config = dict(
    hidden_size=224,
    num_attention_heads=4,
    head_dim=64,
    vocab_size=8192,
    bias='none',
    init_std_qkv=0.0288,
    init_std_up=0.0288,
    optimizer='adamw',
    learning_rate=0.0015,
    lr_head=0.00535,
    decay_fraction=1.0,
    batch_tokens=16384,
    doc_mask=True,
    train_tokens=159700000,
)
MLP neurons of a small language model. Each row is named by its layer, matrix (down: output weights) and neuron, and shows model dimensions 0-223. Each number is 128 + 32 x the weight over its row's rms, rounded and kept within 0 to 255. Numbers have three digits each. A neuron's up and down rows have the sign that makes its largest values positive.
After each neuron's rows, "raises" lists the tokens whose logits its output raises most directly, leaving later layers aside.

L7.down69:115113075103151099112093154176175147111189112119165141191123102094113106092100101101167117130149088184117126140130116109149115109099124146123149133151100093108143141150036124192133118105127106167037146085163144099165162128122128165068147156146135193121167175147090190095114089205111148151139126097123121151122121117137128162146127126137120155126131085152131094154200079067125112153147128111151128120136134160173129145110176156185147116143119108141127142095178082107153158148131128151145028082112131175115115138154161126105158132155162167147126038119145141136110073147144112072095234135145156110088143164100128136205124137116046146169150088093131160093160112176113076103114
raises: "d", ",", "ment", "ments", " the"

L8.down529:107104081098180103137062113128096146105170104115098121165091115094157127194118121155109130119117140164126085165100127113125135107181091148148135125163093107070149136136090121117196175125130153181130108134105133148115158099190135117159095141154168143173070099170130121139144127129098110115077150132111097080101085163146119188136091089165134152088200188126101137120100197119105151157104130123109097105152113126151163143126050206147146147175109129111097095108150153171135132103155169155112090099079150147120117124167135135078144027182061105189086098157141151094138115109168102090131128091180071128183183120133110104172169169139124126162151162058180112095166082164164104112144
raises: ",", " (", " |", ".", " and"

L5.down230:090082119141114080132123125139109155174127094151167200104059137078116163167139186109138114063121176166124148082114185108112115122113090161138095083177177140028104142116104136138179127120222157148143171100133201155115144062090132150130121097123059175109064199134195136070152145159071110097073127147125142124155117100158124150131145081179147073126125093153082133054128123143103124080100118152139103113149095131156149130104092082119099126109143084194096119082125131125079142165110138186135118178103090116132100085149147059113161116127132137088050118156094107104082128109140133100169166159134126112143138132113104127181123137148100110148122127132135135109133138110154136084121
raises: ".", " in", " the", " and", "s"

L2.down362:048112080127126108100066112167120135144075096166172121102127101083116106173079146173128093082124137171129147102131151140077060163119105156102153095127171121124120095115092159114159133138130153124168118104131223095166114161095141114097170121122148154137118157125162090116102132157109175108088169109130114119159110136089135109147114107100083079141113125099145064105035131165114103143126149136167116122132121165177212108150078140176114233166126065153144165095112136142113157128131111114084155092126138129134128137155098129147131154121101116176123164152199074154124117102177086018137101170171123090123107177180111138083153155138105136096185084137080106144122095150134181134156
raises: ".", "s", "a", "ies", " and"

L13.down512:181190083139110132132117199168157091050104092142169168075112084072078141169115103148144131171155156081124069122103120120132120101125146144188135104170117154126177081173069151096096151072088142120102141097114080171154149156169081148160148098178186152137106139132112092063113102142109128138099133117149077155135112142122148117081167161162164113116163098102068143164128152128104117148144145160160093090096141161127126117114136094171220161119099058159118104104117121070138113109202077103147108141101162097158145101160146082110112077122143106160061140180099204146121149176157137106123126161109161135131141137187150125125118122148133069148160126133133143122108132081159182084171
raises: ",", " |", ".", " in", " ="

L2.down224:098147108079139108122149079151111095180122086099159143108132172107098112162096081150146083114084125104143155117118095052111133168124087103142185132123186090088167096120146150177145155150122116178131133111149141146143161091151084123157125129141193112124084159079180129122144128132116110154143134127124127116138109103135167139129155119162079185144145082168134151107149124127206201168159132128130100163175076138146189124121108090133124127128161160124181222111175157104099134158170154147214211131081172098098098165162158115211101089047090119159166169127119142163130128146154078049089125130125132088095159214138151090097155131095109115094109104134146114144154139110128121097123
raises: ",", "-", "s", ".", "\n"

L2.down75:099147090083133111102066107153127150115153082110168152062098134068076117096082141110147097126111114138137129113153157143076146111141092181101149156151170093132154132162174149152118128133208186115119175131194114161115145153090116097128142099150159154124169120131177095137159135116187144127095136107115102128151095132111126097066151118163129138187130147118143173141150126120186122118125234094161114156172094110135155102116134160169145132119176068128128159062155166107076111145158115172153086221170093108106127172099137178226122113086114166138113243137115158144129110120086111050159086109159155102147146115137142110115126126143099104140159145142158140140071095151099155099136
raises: ",", " (", " in", ".", "-"

L2.down195:083140151137166141121143121089140142101130134162166129098161181118135157137043129177118103056090107147097202144093150132109099108113157137118119126053149112100142121056092176193151168131146157148100094132124145074119082109124090145141153085174109129198113152118170087138126126126099122166080165127169142130173119103120161084077155156179071101149123189107149161130152134067085148166160155117140124138149074149189092112160100114134153168114114128118147119096102101144162110183148115156206135146077138134109089175132185163169123062116093108133137124100153156121155150094135116047110128178202178085169157138132170128158169152155047082171156163130130138089121115151120139130132
raises: "s", "-", "e", "ie", "t"

L2.down343:117145166113174121122100089117112126135083122109178165048101120069068111160145129154138117081105140159096119121124193151093145112190049140138184124107199131150101137157111198156130173088225158185141163077121150086117131117125087109081112144195141120150116137143150139165133112152064151108080143119162157146115118106124120100099130133186096076161152129154128179143099138063133174178095177152118122190101124129131146070128125126144112108103133111098102167117209160101136124115164140212160141169125110086146121194152133140137136074099068154133134172142117134114100161143129090047143085127132173107139136152190113117138150078082148127153197134162132127153150141140146127127141
raises: "s", "-", ".", ",", " and"

L2.down317:109122108118196120124167111168119092108124130167141076117111102072125100169114141100156101091106104136162113157128176118096116088037169125160227074130162088150159088136124143134159106147196145153120132114159126142124171152086167092145152154178144162099079140164115124114051156159126083117113186104109114090174069107109133127134139124150118082135158091112086131191093131126166136158104164129101096128199112140143099096136122105106126110122148110152045139109185073076137145133176095148128123170133106068094094185147175150171104076096137170138094179127129168132143130127158105043135147138111167094182098166169131112141113101096100141133187146179141103197128136172091113101146
raises: " and", ",", "-", "s", " ("

L3.down462:106076157077133134151099118121112151115133139117156130121112121110086120122103121143114075143080149099188116049081157142096167138080120103124125111143158124060124167144123129142170130067177106124095218133173098195106095152124144118097121129141195119115092157141144108100184154121104116092108158131128083139118119096060153077056148090110099138161139122128139147167206151103069073131176192152196087118131021116115165062075075138155101132089177133131132088080149149143068136142143175199118130188150129168091118139094132154162136098122091136131095116159081129117124141141129101072179148140140131140103161139098119114155098123102131101044165121102116157123117112141144111159131
raises: ",", " in", "-", " (", "ly"

L3.down287:124143110092116057104112130129121049113129162142134118085127062125152156161177121134152114070116157138132122090088177133144162136125130139086088080104159126024156157155135145161163086118162180149154144132171121186080169169134137117140110070140131118152098070103134094127138080097160108147105132088140104108167141085114114132056108086114090141134126108093074112154194198130142152133144156160139089187143118099171164092196135095144113137086134130121127120078125101103108153135088109193162123165130133140109125087103169094208142043196099170158125183142165154109097113138123154152123140118163116078081133150148145111189133066109119100123132148139152146140070125180169143136189
raises: ",", " |", ".", "-", " and"

L2.down306:122061095108111091120108088164134099110069124120148130119112148142084113153132134142124130083102098124126084072132180145125145123089075095155177065087134117095124133151077175152169126136203115141173156065140187123134151106097109124109122110222166107145151172158134171159067091115118162125093139141141130079199144134132141096062153101134079139097119121121140152108118097126118149141090112121149095085087072135137090119112116083167086100086123148122090100115139130088071153125112113214149138130155096169073085117138149149160127057167078103125097166109082138167130129132122063062134122144169120075158137164177149209148150095078133107140136165160182095134142083160188120117153
raises: "s", "-", " and", "y", "."

L6.down89:135146137123159163140133090131115124113072074146097170130098213161112149118132134170190113125145167087120060117140133136060106186203098136072170142145088137095141061101084150168162083132091214145174106105096149129113157097160145134099148099087171183131107091096162075164170140093084115114123200134123130088148118101143125067148163120103062096119124082117125187115132112129095137078090129141156089131125088103131149118112114126115139122131166126112140050171154080134078156129180153182133113115182069089101135131123142197125187151124151144188171104134122134097110105094155084131183132078076143102156147122148111135090136105114149121140095179153102122117121107132193109087146
raises: "ing", "a", " to", " the", " and"

L3.down441:113151108084135051099121083133117131102124085109149113073088035078133132154116165136122101080165116136084124104143129087060117138154150127140155099169108133053103160147127166151155153133190164176121157117179164105104147123153090165122154137105140130180117124145144166128115121091082190143038155130066082112122129135105138119101173115130105143183142108122070190154155152115122081128123104141175116160129133184148192149150126106092151130136192116164130184168171063075056146104133082153206183118110137129140126150110108138164099058155092124156111123151077127140119081152107118086132170162155110120126118153209115132142120138158156112092146127140123143143186086125155137073166
raises: " of", "ing", ",", "-", "."

L3.down271:121101139108152115144138125146132129086096113162186141089135175146105150158080172106061101131090129180148120088120155108082141138088095121146194090125112154069101142157105196181151095116169088155139149111118169116135101099071120123163076117126106136120137141104091130107084081166069118105120111152098153179126076112063105171141145144135092090116114089150118162104129106091127093179093146154111137108105076117147143144124080081131128086074196145141074104127130128063157155131141151071119049126116130090146151128174163097158172072147144090073000114154128116140136106101130119082213155133101118147108156127126117141061130093095069119164146114115146149164160095153146157144121
raises: " and", "'", "s", ",", " of"

L3.down50:088137120106159143093154123136104159097100045113173109091131121127105111157134142110129108099091203137140155129106168214143158105100059128092118103154102144052144121164107195184072072102170134165114152101138122123095120091148102112100130134145087110060135153129139164112134122182094156152048159114101119123140129124107103137092188071135096124182171082168128124118111160148127113132136107105149118142090101099162124133131115053124105096134168165129046147069131132058154086144134144157151115110115158086116190116103199116117139053157094116183092122187114148111105090096125155029126147138100154084167070100140109078165128123143121147132113106135097177139150126165130118102152
raises: ".", ",", "ed", "s", "ing"

L5.down251:129146108138184132139071149163165104125133099115137134137138096115136171174093111121098111109088119156110120117198154096140107089094120096155097105171152169103079148155087191139127164113167167121135181157134133088144091153118119099128096126164181131139112168116173096181154134150112147102081198104107110093111110098101138048193166096131099080143114098107146176104137134134232099109165140115134092173130084084132149095135105072138150174178185111090137144094150087097165151116106089111192105118158131111082107134146117118185117100060195095137131083116132157113114093138135096124190053159193063148084152169145113101146160060094136137136120157138130135089181155160160090129137
raises: ".", "'", "s", ",", " and"

L6.down197:116104101144162182121126120197105071123111088091117080078110143123074079148093181078141144138080131156147101163110101138139119077151095214123176100110116143148146089160119104156123116142086156141122077137149138084141158119124114113129138128144160098116149098104186136146113142131109102172171129130158067179130171131078145154065149150137074121155101109100117107209130188083063111202190176165141131121146109172169164110136096095155112142150162104073121048119132148147162158145112155074121090146101186099121115172112179125139130113178063095081142126114103124148166123152130050080142169128166178116112167171127113069125137151138146118111107107118146074163125079094089177140135
raises: "at", "t", "an", "a", "te"

L2.down160:186135151096144168130112094147089109134122087069071127090087136103109100120095138108123101105181107120139133132093150070102143121096106126143155084101188062162096167139118113106153108124167075093157149089208121149081157107107107166084118122116108113105108040204106112128109134141095127111152138139147085127146103124106106112087152130131051151154120174129087153144129148076109115178139161169175057158121061237163139085096124111134097139090151109127184137142137101129115096106146132165189082161157107125150152176115111131145098053108094189166139100181063181117129137136130079104128129153122129107151165086119138078102115053113137111114147077147171122140133150133139077166103
raises: "s", ",", "e", " |", "-"

L8.down257:140123176119143140129156118131134126163129078118124161137114165124171170185077125106104147113144120091088142123098130073128139150093109121088132119133135094063134104119129124179173099160127116168127129162146097148061127134094079183117071127178114147117174146130104143134186133079132052117155111109123104121172114086106123103069153136109083200107156157130137157160185107145144157113105088118110071165161105183174151106076164059134169180076175122129108179106166139098093114162144164145209154158172130143172101132189138113070125033105132147121158119115088170134124116171129141098089114164165143153105144130104127130178023099115058120148146113132183146100136169142109073136151
raises: "e", " is", " was", "s", ","

L5.down548:163115198147142139108162110166149167136117102138165176087156101146126135121095084131104140105170197170109104120103117130169112117107121137149087157128143142108119110139007123119152093166111096108141116129140119102129157160137119034165075110127143164155102117169138124187115121140072098138090115089113127103092116121119152069077083162134117159127192110107091185158128108133081130105208179149138136114114104110168099134106136085113084130088111114046126117166176085172128131166094121171118176126134124102118152189168168122109130060122090083178114142165158160099171115114158103041141110102097192197124186128169117124117086156153151118111135171116163129086157108100108100177155
raises: "ti", "ty", "ton", "e", "t"

L6.down513:190100138083213129104134127135130159096166097110195109155112078118112132194068094072102108058143123162121135125084178114092157042075099077145206050141145129132075166140057150109124157129133133119086101139186132138161096103181137165144079139134135138112072132116141171140142129115140123162116152084114140104126132179138144146069117092117148151108092111112114156086144120126134081139076176132144079100107118128134182119099115146105134182093100111160089170082172132082111171154105120123143139187112108082091115125145151143087079113138129140151155077184140100129155126132106076100147151164144157182192111126181099161162162158098132114117126154172132098098111083160173162082110
raises: " and", " in", " on", " to", ","

L7.down46:122093153107112087160137097126094170173155153102176172114150041134121181119060075083160136108116077086037075081099153184111118153122149159124157128172126153103135186174084124134126115103117156133133133129147119098167105128103121177122072125190128098110169137133078148093066108144082165187164144139131204098156156173112106169119130140125170151164140110138056155160172174109119140122097148089128153147104086133179184107111157099142106128066191120089119113157200105075127117160088098073144126164162099151181115120144130165144123106126121103158118122129162109088153092171139133124135149148130144159117116158198120144138200084189105085106142174138158132094131133154150122150166
raises: "ing", "-", " and", " or", "er"

L5.down236:130132117158159131136133139129154130110139124125131162130149088121177235151128114134118125155100135164107080070113146104148156059066108119097137161129105132100098146131123148110164119081155152116070153165189110143056111108091099102107122127169098082153113148091188128111073124146096090170080163098117077142098118078067117091109122105159083177123164140102088152100157171149141133100135169128122114103178098098087144086102115062133182129102163088122111130078101128098108114164112160097134074178114127101091117112135154124079151058147121127119044132157108095078120111175148176159167144091185104090082126150161077052142189145116106122161099051109160105118087083170131147122104
raises: "-", " (", ",", " |", "s"

L5.down78:120090168116170104124085097122098161106063120153057110105103139099076066118143085106144098093115177097115162077104148069112093139162071136101135101119141169115153117118114121144112102135151166180109149088105084093143109109126095092119117078131097125125138168112175086150118131134112140153104191171166101132148122161050119031141133107129093108129065120128155175116148164122138193189093153160095119152127083133145151099095122166131079120106143132121094151093175092169123156130162167124182101190109087108119108140128093109124120101130100121196077172083170164195116098147092083115211075150150130101142131138080153090117127100081163088151171153091138092164132087175158088086131
raises: "s", ",", "-", " and", "ens"

L12.down528:124166117126095133142154109139166080101076114097148135056116102084177128166128152138123079098104099102117163092101100147112113094121153134139147090150113123130120103224131181104151081105142113106155066116122116113153127162179121161133099128109153142134125107159075109049124098130105123098101137104149152166092115130104098072041126048101138145152130145119099124156129132089094117104142205160115130154143107168075054177121113122104147180113110113181159102128112081099192101060154114106072114174149153119137107146114168074158153073115107139180116119087111148075130122123105134224197142159171075127129156122162139125125138097149131061118179149110182176098091094174148128098098
raises: " |", ".", ",", "s", "ing"

L2.down423:114111072110146129103101119156144155101093101154161078116118067136116110133123118111112107113132170135149139127076121158089132120126118133134140172132175089126122113147006167150097155134176180185110085098139136130129134128095150112147132089115166117105120134075107138072094151172128159140117154116152084088134112132065111064078170165144073160190132099131177160133187138141104144123093175098127127149128120159121204079143113106126084176135154141112128168113173159125092163125135117127152091189144094145055102114180191118129147110140115108163128156106145110152138082115110056042179120109183130044141172193166102167105117124097107097124184085169169113133145103197157134110151
raises: "-", " and", ",", ".", "s"

L2.down556:137104088119149128164108138122111069130074096153156180116116163109092181135174103156136143122127163197179187073153141115086122114115060121071135088163096125060096153180062199097129127167203117164148106135120137089097096128106107149140112152148157082167124172124118175099124116159145164099127144085144135153124128087048117033165167126134106116139177097088133175112167117110156178185165075136154102147086097153140135100123146138204162068147135125133115189183182140117103124088110079139165157117140101137137093110135180104172165087122172143080152124143151148144072081124112106080118111144109105136105107091112151108106159088108066112112144127156113152123145103157090102092130
raises: "s", ",", ".", " and", " was"

L2.down350:149123080117147110107132087166110099150124127133112097127097130132171154117106103142139108113137102102100112119089064155077088144087104137112169102157064081135108158112068146086107113158225165156128051114165127117142142137190071163128151107163160143118168167148094136110134076158108143147079122161131168131113120068142067077091084097129058134117116076164122187106143133075111109125102097134175133097132067112100161043123130071140134115115093144085119092089117120133116116126088175116131076128140087109162084134136144137165134046174153097162101167058131093118126075111073039067167156124105151082118128102108137162142144121141155107182129102133141139079145115180162117125107
raises: " of", " and", ",", "-", " to"

L5.down334:124167069127146106171129129120123122154150124111116175079119142114127143132138166172185060131141137165134104097110122131122106126099086107146157085168153056047086139116129111095216118167209128116082200116159175158087155123154096162137146100162125107062136170135144146135089090186084115108102124094097110164166120147113115055103172152177074160095128134155093130137166132085162128154115108108105112113151129128145219087099105098174162119122132100091123165139128105083071108130135128121188112181116140063158094175127079107168122033111126173079082137098099131133161089146140113092099114152172163097122195141128114101120147114109127140140093113131167128160122120156167060137139
raises: ",", ".", "\n", "s", ":"

L3.down470:134170109125171122134115133132100177061128117125164089091132108088145143122125150059146091099108114175130147051127182164108150207145042137062148091178159150066078104143166169116160155112120153138124167131174117178070137131122098068139066128157133080128128102099167128114183129121154102073065134135080103101087137114127160127018136133095112052153146173113099129153180170143112108163143204141086142108125107073102120098145124114152109180118143111117095161125144118117073126116097129177163126176133080106080086093109186116103132077093109158139127097123087185116113050128133130116136148149178121133083127140190116121116130112131128109120160101100132149113090134122140108105122
raises: " in", " (", " and", "s", ","

L5.down405:102148116091165152094135110171092062099097151109123141104129116173091163161164146147144107119141145120185158110101163143099153111137045121113136059149128144121113141094139170144111143129186135144099148080152126104112138074143118140105165096070160205163135174103140141142119106153144086132065184150107090141179139139087082177142150076155088148126127116157066096092175111097147148143109102133151145124172125168141160106132120048146073094079111153199132191142146104082114164136157148083143163153130100065224094126174169155108184087107118154122121080148116135084061106181106124107159185140112165078167132116140093189147145142134130090153101112127125148180143103089144083118160
raises: " to", " the", " at", " a", " in"

L5.down482:091127072161133132139098191067162134112143113132113175069139104136109156115134179131159099135129132148103111093114121094103159157100104135153125121147108101048146164117119101065211100151231110135058168152129138159113176135162101182139090086160113088097155145150127169132093124173068103137165159094138084194102112147135116053099154138169079138106151140137090155143120169068115129149146120120119102105145139133122161098091109129202124100090095126121098096182130121074120099125107132091203092144154145084158111137151086050142147000172082157115095143099108145135158117182159141116113106130149133070149138153128125106128167132114130107112111130128145132137142113154179093128082
raises: "s", ",", " and", "-", " ("

L3.down313:133162104123110078107172140069066115072146098128135085067180132116115154200162084232177117155149175159182141070113141125098122094100135117104111130164115137105109162159149153108152159093108139194118110111136162143139094130157121106144059097142135075100127169139088045093110085125112105168096113151122124127106106194168095071029113102137180130152153112101117138142106177137160196135175182133103165109157135093129064097154108135134154104128100152183117123101179128138119104122156128099209123148140056130134136097119140125143165100082112161111155114133140112193090104149124119148167150170197128099066164117181117165128165153127110105139145150156125155131114120155137154124098
raises: ".", "–", " –", ";", ","

L5.down22:115159083124125142130101085145119141106104098110130179105118094161075166140085160143171129065132078051167107106148111055074107095116079154110131138111161108103114135125123115163165135085164183150144122107155136125091161137121088096115092078150107158135156136110125115148179081128164113094187166155047109158155132087142049133162164104131145179106149075133086171164162105083145153144166102149137137162094103199167129135079147101183123099086198100125124122127173125112116138114114104143158098145060107063116143129180181105112115094154117122158104126141143125119109093167110115047138183168152130106113120126124091219133151143137091113130190153161146102116141139193179111093192
raises: " the", ",", "-", "s", " and"

L11.down19:113135130164131094157115113134129105083150113066103102098120092105122125092092097066197125137167114121123127167137152145058142133179108068184094100104130160063136115065142219129161089128147148181136165090155141161148129149136141143148095149162151144132150150141144155076101126117132146170093146107121112103101129144107092123115129073170134154178119163080124163131134167094169169148122162141144170134157132141136077109104114203155159086201186092105109171167182090092147099095148130146194084153137143075127144187170125085090140125159129132113069141117153164220123139075094063070172158148174100137135155119114075121119132143128159137091140052161145159181146129093157122119142
raises: ",", "\n", ".", "\n\n", "-"

L5.down348:156134107124187152082184074117194139151112057071133165096115071117126168102120121164178120084114171158107057119158131136121115191152123130131141129110121140082114129139081068160153107181081127114134140157148121121162133094131126132091085143141098091137085134153173134143113128098118128175128136120099172091190099162076145149103128129101119133138107192098047123118137129127147060072128187098190118088071126144117138138186206151115093101181132133101143096139190128080095105131107109190160159119135110137126109135112119141108128059186110161146161119169094098156122134113098122060156223180123089113128122093143099177112146149164146091115082095126133112163175126121187091127114
raises: "ing", "able", "ng", "ants", "er"

L3.down344:104148172077126090148088114088125082137147107109195109113127103068148149191095168161173131109048189152161119089125098136083084119075114155124170097108137124162129174137150155168179139084130104151157148054104180151135107119123098147145098102136171135127126117124144034079135140121134115183143139108147152117128154154135056161087147138163118159132145093072115094115136146159143137149149181151113117150076118127110167088125107171111194081098142097132076122058143135101144156110208159176148071118129123074107137098132148101157180126138071139127081137127130129111136120136144133071183120137142089103109163165187123141125188132109132087173170151173167164118115131161191215136143
raises: ",", ".", " |", " (", " and"

L2.down385:150150117158153153131157158169124148135131055138126143096083115093080095171147117126116094089160119153100165109009156106160188088062124150127158098102170092138129171130111105122115065153210117122105123109187127115082166109189055180147127141146105131150102143154149158133115131130112065170131139114131096121068094129106141086123077168163077121176130093116059177123139121135125152112075190106147095160154156160129151057098132087150119168096118132123099147153154140131092172143131133130151096132114123118153109146109098113167142047075089113162085118202137106136059133187153113096147113147135137144122138118173128119151126147140159143146174121161116129053110146140102157042168
raises: ",", "e", " and", " (", "-"

L2.down267:099155092150150086088144088158132114094093083154196126096101140106186136133201128146149069165126163116156094060084130136119129103111109144129124121172146147156099179132119106144146101177146122187080172099148218129123157107115140119158110117110193151120096207118114166119059135154160157095089157158116090116170102145129113128099115123183120105114138067134149132114118141130132142151145149147151134154133135148159148059164094100095065145128087153166081115074157139154119126105141135065096109197072104113119136131121141084124121062104119196125037104150166105162099086127107075161176095143127159078084160190157072141112149138171096107101184099154089128103124129110134124068147
raises: ".", " and", "-", ",", " for"

L3.down228:111109102088155090144108124130122105107127116138214135131087127147138153169124135087163096125064167176157151141085143126142144114097147137191061047129089145084112106193104166147175147069177135180151126123123135127128144087075124082138077086111087100081090152092102190129135128181093114152075119118075145129117127153067094151118141130165075123163147113104071161120118137137135097172066163161127130130131112123138129120126063131111139127051202153158056055082159098095161121192164169160155103124122103101124132125124137110122165073151101110105077149194145124147114078136133064080162154138113099098134129106134119100120068069066124136115142109130122137170097091139125084131110
raises: ",", " and", "i", ".", "e"

L3.down278:100140117119114180118158131132105121118103056096121161134104152066105201146108153124146075166082144193160049121109111178104075137112142149128194107141088117086115107162129109148128088119186142184126115112147131059100153168161114161133125063127193160153115182167169155093111095107101179140060144149076138080108133123097103158105092150081066087139145134106114108154099168133111132152101110135111171161133135153185143139082114067209158094062152060107107151166124094086112164096141125118174124097067086110153101125105117121179144074165181097168111159159111127143127123101169122069151158158104148090119155128154159108126134164105171108141167137120147165069128109160122124106133
raises: ",", ".", " and", " (", " to"

L5.down38:154067127146101171094121104119125139148117141150111123115109106107127111168081113101143124123166073189160145158151167114119110129170106139088137103063179083180131025122077071116138135099141150090137111114092141091104155141121151128085143152090137133105113149104143111138167139149180100137177129103150076179223110139131073130144199167151170140123132119090132200139124146122149131151120103160077096090129149186118120118128093145116089168176081113100175151118115115094134120160110195098150154137124085091109094171133197100142108196133104087161130167169203151139147160141144064084099154119164189138149156130147118150129156153063066146120171105182159078137145145074163086107114
raises: "e", "es", "a", "an", "ef"

L2.down379:140157093095142101085108084166106087131106112117149194153140094078163133130093148135165089156100146163128106098125123067103105131127086184067147131156158118135100150095145126154123135118179213133124168086149140126111189116088122119093127121133191155120115177105122168111183103125100138151087135104067085179141126086059158094057174128131150127193134118131107153143131135079140152114082134145139118224135155157106153100060108111140111148140096132094055164079142063132122164105128103165114145148106111131088088167118161113143148041140100160158129186161106163098148096126140117125139113145155156151145135202141113080165104082133059115148204144143124151129112116193144082089156
raises: ".", "s", ",", "-", " |"

L2.down552:154182114118100101111122086164098137152127125148186152133136098043149165133100141080138085097114144162131150058105135128110121195110090160081160097144193128081127111097118098156131093162205176171139127154171137134080177162118089191090111122123125083157141203081118120143190151128138106133123111087073137095090107137065154103127138114172088155172152107133091190094120129156120080120134143133140079176162107128144181122091103080150139152139140110124155180100185122121090131117096139163165171167149103112095100162098147114161129134133092152159116126152083147134160114126183140078157107140125151146134135170096164051125062150099063142137183094189143173117072163188138152154141
raises: ",", "s", ".", " and", " in"

L5.down264:101177056084134064128046116124084149130182140173165089174105067129124144123098166134150093185152140105095156146146127112098123126154094131086145082142134117063152117136129131154184138096231119142051135075163187112082153128135118122091075106098153145118115182109105139111134130108090136131118148089125029125111142128156146144116166125134104145121130136134110118132156071067158163170151092143122088128147130166100109147081094108089141111108190123074125200146105068142138170153137141150092165157089134159149088103179142105118145141099121138172111075110104176112095148180149129111072135118120136138147145144117099097135104100106031129113170086134112107167165146209123114092136
raises: "s", " the", ".", "d", " a"

L3.down305:099133099089123117089152084118178136148151054122144107117121113139123117180113080146120094122117148146124107071117177105134166125125070144148165116121073144051114135056092196167127139123143175186144107100152173093144177117140108158184086104132133116107120168084160166112142171102097135179081156102147138132127119134056127110096090148151155123134123137135162129075163166139137089193100124180157115159133101135164141106138122145111119120088149189113108163100178101127160198085116122114108125083109140121153180162104135118068118024116127145175123119162170113159174092121147118001132142164162189111158088143180094187138172125152136091079148139151116122091125116119167148105144
raises: ",", " and", ".", "-", " on"

L3.down375:119129054124110112109119096099160167152135106075154132132079084061102171237101098107114117113157115144108098137095134138120127109107108132131101124104069133101151127150164160129146107097152166120154145113152138117129119170190117092120067098104102169154093174106152139119168115089109117110134198095141102120131123102133152087113102097130153145131186189090107139107145165049123146155112200111124078176098160157142192149092099172140133196136113081103162144134186156128112194098134166100078128109093151078121109154101062158172162062133103158162098134127120079132093136155118126077145105145117144150079194134150081133136131165184126107114181200079125139070163136168167156142103
raises: ".", ",", ":", " (", " and"

L3.down372:132113130139141170135149125139082065126103123139142116113106088157117113129146130093132126076103058113161105091084170141140157161097087128106175058151129100051071179156125162125114116141233131095126185134143146147180168080120164072123130133141136124109135118106137150106177090099069134080037173145094114126160127089110114090112133147130093110117110112189125088135148171098151107150098116139145089156175080162102127108102108057156099173119172137095084116189117134123114144108122114178160131169128118173121048153099148096131138070105119136129129067097071114147135067098127102080120103156159138135116099148216120097117121103143183108135152202099157143125120092144181064120143
raises: "ed", " and", "s", ":", ","

L2.down35:152112126092177152107138112145085086127109153102093122099121111101151164157138089200075107104082150147174132122136141116166133127100102117107083115093141105045089115126126111211133131155144161147125147152152133135105123124122133172108199092127197124137120166083125109126123091135131131081057168172054088097081119144126156115159147104139053118186135143157105137164119201123144160141090153108110116181160141154137170136075172083164125167113146152181117211113174115085150141073165131124172159134108070161181099137127135163145145086154109113156154148174105118158125110125136129000091101162172139084112148169143108123138097144141126142142157114124131194098143133141123069153144
raises: " of", "s", ",", " and", "ed"

L2.down18:152158113159097089095062130075136088150119098114125176062176139078118137119123078122110089055151143143133117060108183120126118156114134149122099101123193128035106181176126168169152130079198168129130073130155174131205132115148107124113116110092158135154101130098121074105121132104145151144164118089119077096099137174125109113106106142128182100147164115100119155139165122143138160199160201129171114134132132112121147074159106196114189060121114099106133103100178167088095113146134154168181086148160085049100125160145118151191134107126096113171123158102146134143111119159147084087099123108158148134089152116159116194128132107088157087152165155150129069105141122151154174097125
raises: " and", ".", " in", "-", ","